config = dict(
    num_attention_heads=5,
    hidden_act='tanh_gelu',
    positions='learned',
    bias='all',
    parallel_block=False,
    init='orth',
    decay_fraction=1.0,
    final_lr_fraction=0.1,
    max_steps=3946,
)
MLP neurons of a small language model. Each row is named by its layer, matrix (up: input weights) and neuron, and shows model dimensions 0-159. Each number is 500 + 40 x the weight over its row's rms, rounded and kept within 0 to 999. Numbers have three digits each.
After each neuron's rows, "fires on" lists the tokens most often at its 100 highest values on Wikipedia text that the model never trained on. A number after a token or word is its count.

L2.up251:471521487462495539452528489442591535521451467469473494474446466488531521455453508504527431500492467464462476512552497509533459565502496524464499536527501448502458457532545485548525470530566451485436479466534483438521477527480520562515519471564492495529549592545528545586511549368509470504520525529475491491462591553479530506516514452557500510532491469507492495480538492473525480504458536481564481428495477456505435491395495575489512521447499456558517384508543486400474480503421502
fires on: "ed" 16, "er" 11, "el" 9, "r" 7, "s" 4, "ing" 4

L7.up402:512556472513464441496490504508532490548408488552517499530478432476488506505451552509498530490560452540475538538512509500600451483437450450475504502517578574520454449509531578512488536561507477510488571408531495500500477488494502452515436461514453517482501499517510513501479516574492513497414557541520399525429547507487491458533507486445496476551538500539469548506516448476535478449531497562520537486533469550507420402463449482506551564522454447482489465497434514549579478457484425
fires on: "em" 24, "ast" 19, "est" 11, "a" 11, "or" 6, ":" 5

L7.up271:468483488429495555468545487508534524549479583443506486503586430440558468454570477458464531550485486502436477524547561494542442485465528460417490514562520574522510578475485474518478553505489491457494523490536534524493516486537468430590448553527537462468499450521499544472426496490500506441515487502590533520490556478542537501524489496512495524555525517555536532582531489496481438503471445455415463541474502468495492467546485518401533506470531433472491444444518569475503445513513560
fires on: " act" 16, "x" 10, "act" 9, "0" 8, "ens" 7, "ect" 7

L7.up566:504487490500527467545448492517539469484514458526476454512570620481554539446399523470524545444422517467494397492503555495512538478433449476540513453518462579522460432499580498472493539516480575486488513541416530552555508521499451501516528509515583507586510501491424501468490457521460473463486560589536522487477490446524508479517502518460489519484532540493481518475488527469428512511491490490501428490544427503453569513461446447505556539506505529469459534493497600557524486490485474
fires on: "c" 24, "n" 13, "ot" 10, "ion" 6, "ther" 5

L7.up604:484562474556490453535509473429441520486488517441507480550494535610468563513510451489450565482511468481476551516419544532535503458491498562514526454531497524514473483504468529506498502449572526414524485516482474463448501546504632496479515509490491485543504488517506508456478525466482514486468578444581483440405483514476505488489472509498572466567454417504428496476565516506470450485487568480471481495500422521448566501517530454470510455471533494518447496569487599470479447540478454
fires on: "t" 17, "l" 15, "ly" 13, "ar" 7

L7.up326:523454497525560453440527462459556530449501462523463491515575607532516490599473494545462458486485464521574529494524531484442508514415561517540531520463527484554519463516545482476511408442542484550510518557480521453549509467495560474509458452443535536565509556529491494500476552444503537471554508519490481404548531483501523508497494507522530531449484466500486511504475513499485469503454524499508453592454498435536520591555460512432475517528509432503424417498429540500517469465524433
fires on: "r" 30, "i" 11, "ri" 8, "ret" 6, "ast" 5, "av" 5

L3.up482:524517497512582560580481550504444422501505538476530460463519479502509530479426515484543488534475529533472526545421482547507521417477522516533507489522524438457489522547576479496480547486498553504526464493566498493518526518548491531490582541527514514486475507519466481392497519473487526519470487394500514462544451477544506464519557491532421435494527493509482491493523462565537572510520524479560465475470483520463437485450467502508511451512461536507529500477515455686460435561449498
fires on: "ose" 26, "'s" 8, "ent" 7, "h" 6, "ph" 6, "ract" 4

L3.up475:520510527467443535542458532490569530540584463549470530514507505553519514478434470480491478517434548430457479526578470591550471483477525579465481514476455510506541471456536520463578537500540525531532496496482583476515550484503549464517555529508480553486494609546435480489519449488542454469474498466457452525433463492547477473509463543469572463506554486545464497465500582539538457478502502494521522461473510502402505476496532463438465485529485494454499415492470532559397430530488497
fires on: "ourn" 20, " play" 12, " age" 11, "anc" 10, "enc" 9, "itt" 6

L2.up253:445458540567498555518515476548485444540471556488555514486470514397516505585497508488498557407535497489495480483555482478442547575460467461581467462488565515546461461508521492392499516487485531476475541438573463499524492495479520463487517486481448572543509446488581565554525533486462505473525468501575517411528488457428556541508517467524542525514528475521475449450499437473462470498542553472482571525503580514510513440476479500483556475554513487498546512462457441520514560473468483
fires on: " s" 31, " cons" 20, " Car" 15, " Cons" 11, " res" 6, " Fran" 6

L3.up104:514460563483540563532483486489550502499493519439535469558479451480517469467486491456457461450494513450488524540460471519512515467489526472462485516504462442414517445527417536444515544512509497466594528517469493558542482425575465442523517486530471443539470535560516438481560538451516525570570456514563551500537508482485503551465505432455504459414551457498525527410559487531443490543532478441520533519480524511581502485514602472422516539510493521494466558468430538517537484490550504
fires on: "e" 33, "aces" 7, "H" 7, "i" 5, "ite" 5

L3.up151:488518515527525502574447445481575460542533544444477508540447483496443474528427591445473480429498449520457457525540470562526478592524429482513449509546487489451472491572514512511470564513495463566533540452544477427504517492557413525526517446545432503518589510435585500458522545481516442445518502514565508482511468469478549517495453499475490527475517566524508530449488459472540499525406484503538478454463518578505504504497460470483515448549498449494466490554541530464489496570515500
fires on: "born" 13, "ith" 11, "h" 10, "very" 8, " any" 8, " =\n\n" 7

L3.up84:559551534457517501546558489543444502549456597438494560484473526512493439541420455506513511452481504486469514477535474452533539514509447530539557539479489522421519479514567434460492523503496536490520567535506504497552467478508442504538463516453508502534493505500516504568426447511516455556495415492461423494418508452499517497487490461499470543559485464479502499449491530512581480485494559523549498548497521481565553531476486431477452412525527507473589545515462480518516501562380425
fires on: " ch" 16, " Ch" 14, "ife" 8, " College" 6, "bum" 6

L3.up107:466472473454463502480538524480501466556485526538500522548481510487504470432557522506479495509454506472475494496439515521500493593486473499424495586490507567510480553527529483504553545536544482536550543497572452494581519526478546469474479508505481538568525498552411454512510506456499495502544508506482500600471542540522568487573491571475612504571461551518536510546482519547544479459480591532486505484519484487511493492498511559535542480512589522517536510422544481578526475624564542
fires on: "ay" 24, "ul" 10, "ity" 9, "osition" 8, " /" 5

L3.up113:635471502465479520491448552534569489497477470527483481562475489488511495510524538460530617509517461477534569501536495437508449418473430506542483525604528460456583479480496473530513469569449486410415555541543506450525504444459474506508433544492501515497525479457444441568501451532526504501540569530517478491487467505488484535533556501458489470566500554468588456515481558495504517443514544518450504487495464509549500504519451500436427462495497519525530488491470530500558553494489477
fires on: " ex" 21, "im" 17, "cess" 9, " Ag" 8, " Ex" 7, "ess" 6

L2.up16:500477517491478471455553439479471510481471493389443439485465446505463437488485471473552481492515503481464516524535451437520477509460508517507499439471477501453442492426443474513500517493527500408473420416508538509512455485456465524468545424515472423487511529494439493486500481451550454518550500480478468565548515411465494509452507466526493544520465425503449514427438483554523475494433398466482456493464450505492474430469432560497502425472500441497548403476488508500511511450455472
fires on: "on" 32, "en" 10, "ain" 8, "ter" 6, "ix" 5, "ow" 4

L7.up371:533503511461476511467416527423530505569463495532426423534509517556513491473499564486478476488495512458503557556497516471481562459487523532543490483477556460497559519530520590446484517537449521493495518451477464486515535470559465496546449521461489456493544515494509413540461461511465559516462529471505469451509416431503464447529477524466471442638528481531545559451568463465507465422526465507495500469519518540550546485562442566565479482571491505529471499433482562503491465474515560
fires on: "us" 12, "u" 11, "1" 9, "or" 8, " and" 8, "fer" 6

L7.up120:527511502467429432536476574493513401462497521523474460467505542426502505481503513492453473470447543531521485526493485504521533497561510521495507569487526545521497456496489522475529470511596555435418575435476505503453522452471533526471523529469507491533533499482506537539401440597519478511492459492503445445495521578510527528558482494530452509520490457541496464503564476494484471498554455555479430622499525459533518453469464562445546569466474492553492475506507506463384546546527488
fires on: "us" 10, "at" 10, " and" 9, "e" 8, "ar" 8, "all" 5

L3.up215:494476464459424480492514518529495505486499481545480522592402516489532504586531555410530481510507538459484506498500478540539481508488420522502468549500475540505526465543481452521515465531504539533450525463417553491507501444478527514464519505541536565491489449512498490562609509437483398461506476559562487493470593540499518552545465439471446471453509499506531475452529455501502465522551531568490481474468401462409496496577508568456462524496492498557477466538430469503480537524540518
fires on: "ip" 15, "ab" 14, "ess" 9, "o" 7, "end" 5

L7.up465:376492473481538445464509520536487553475458482503438462576540559477463493581499500511549600479565558521484488539585476519557491507477530516467540514517554509478439502553471485537442510504549511492508453402496495442491493539511549500547499496549471480484459442575423512458462561481531485494439500477533403566487529570526517523473472511556437529495495511549546463487473462523497479453472538464547479526486492484477473474556471430545458499539552500425481474560509506535540450551496504
fires on: " appear" 10, "b" 10, "om" 9, "a" 9, "c" 7, "l" 7

L3.up597:533514454507564469534471488553480479439482489488580475484514534555497533511470469570453551482521422536552483420558443532514580518505455461463601506563451491517440498466470490512490495469561504494421488572476468513521508460510536576504552474457484426543468458571472440524554503443483498450494561503462544525491478430566504537556496532489452513520521459416534473534499573489511506496558533510449516484445467539453552472512491517439499519475502541422483519534466503499497596500447486
fires on: " over" 18, " un" 17, "ill" 8, "ell" 4, "-" 4, " under" 4

L7.up71:478576530503476486546529503534553502491419573488532518481478551560479471547470463562522515499493460490458504533419554497490471490448504523480559477582548454558469462503585481558512505429495490467522523472459540541456542504449473546484564563468466458498489527531484590466491422481427501487539476497499523566567448497554419471530476465513510514521524535565509507524513418523559490511527501543544457441426554458447476449490517536498525481439498492564556500458559465448502425510475482
fires on: " his" 21, "l" 18, " their" 13, "est" 8, "v" 6, " d" 6

L2.up512:491462502469551474496404457537480495515436502526497447506561508455462429524471546493485511552535500475471501497523491440446480476471534529498519437518453531482479494463451443446521537531427548504485568493495537531437522423486543466512532398468490531465427465477479519471520489530512448465480537476501442450554442490571523445462431485505457535469514546468475487499443444513460503536512482465481499521428468530386503504538426462480499528467531502442473574480418379497463520477528546
fires on: ".\n\n" 29, "==\n" 10, ".\"" 8, "==\n\n" 8

L3.up450:479531492477419552562501514541520452482520487537487549544461489488519531445464523412490533527488488482503492453490557514540496460460457521476475489461539469437584539514560540530477455547493444508432517470499508467490451468495486458478475476503456523531520502483520470563487496398513489550502485576513456534452541566462468550523524526443554518600482527536548518510498499484539437446464552490522586512565479498548386493465537555523435513493547502561538483471439521556580550551430499
fires on: " ex" 18, " ch" 15, " pro" 14, "ip" 7, "ik" 6, " Ear" 5

L7.up12:445500566492509413479474538535497461585522438418406441515464468407482490520560498506518474513473498484542556517485532503452577494522522497482535490496510553483488526539489496440454539457488554462571532471457509487465525505523497513509547440568452535405557477489471570524499507468445498525536531452465476401481510524477496500565514559525432495558481534524459511501440587494474464473482502501459459505531478585544421497505484482506458561508521513584483550515529547555479562496518473
fires on: "g" 45, "se" 11, "ir" 8, "and" 5, "he" 4

L2.up1:433513503516508567454497456496549457488517492457480441467487527529446450492525495493526520492535483517534524510477581487622547513480461589463540394493490409477531501563496528493456528531482541594563435514574441477510514531515468513549468488452504523480469526448432519496535529480523446462521507498379552515469472497497506517546470478473535485538530443487423495469440462574490499563526584551501496535458498514480509475483478473468494554519584509514480475480548482553554459474475548
fires on: " career" 35, " fin" 16, " round" 16, " final" 10, "inal" 8, " sign" 5

L7.up234:446444457489485490518528483484479459453522415477529471500509519602538429548513457504478530511521534482561571506435525445498526491457455485547490484546515405535453528473488495507527489547532571506533478529519472531496547464481513521392536562519496545442479544501501485488505477478456486555452550454497529565543532531530493500431488447469531518518506586502572522461539514461479539553556499578523472507455511560494530454458497507475541513458412470493481500490530491384487402526585512
fires on: " qu" 13, " W" 9, "unn" 8, "ov" 8, "w" 8, "M" 6

L3.up124:543550505486555519495494516529541557501448384530450526476516451509436452436539590525522527467483435438449442496415446489466485486464515506542528526540438490432523441509526559496510506493539503547561496477552477559485513498490497611474453448501540521449476538578438448531499505441475487518502414442480519499585450531499529459519492474443490510494462537570534483427505474567510481553475544486532555536499428515461540444540518498497488477453542521497488543553532486526483525516507530
fires on: " As" 20, " —" 12, " Is" 8, "″" 8, " San" 7, " U" 5

L2.up372:554513486451459446532543401506479462557481540437493491498507500483542443536473505469580483485546544472500483510598509555510557511530528468563504455554500503515509561531529458512521519493504539485549551530522493485502561491510538453553438447399418562440505522507501509541568434458498477538482430482475506488444452499502539474485456573595437509455530523545538486443505526541518405483506504509528484555543459536439527554484469518445507438520481496538535491538415458478500489522551524
fires on: "ress" 20, "il" 17, "osition" 4, "ret" 4, "iver" 4, "ared" 4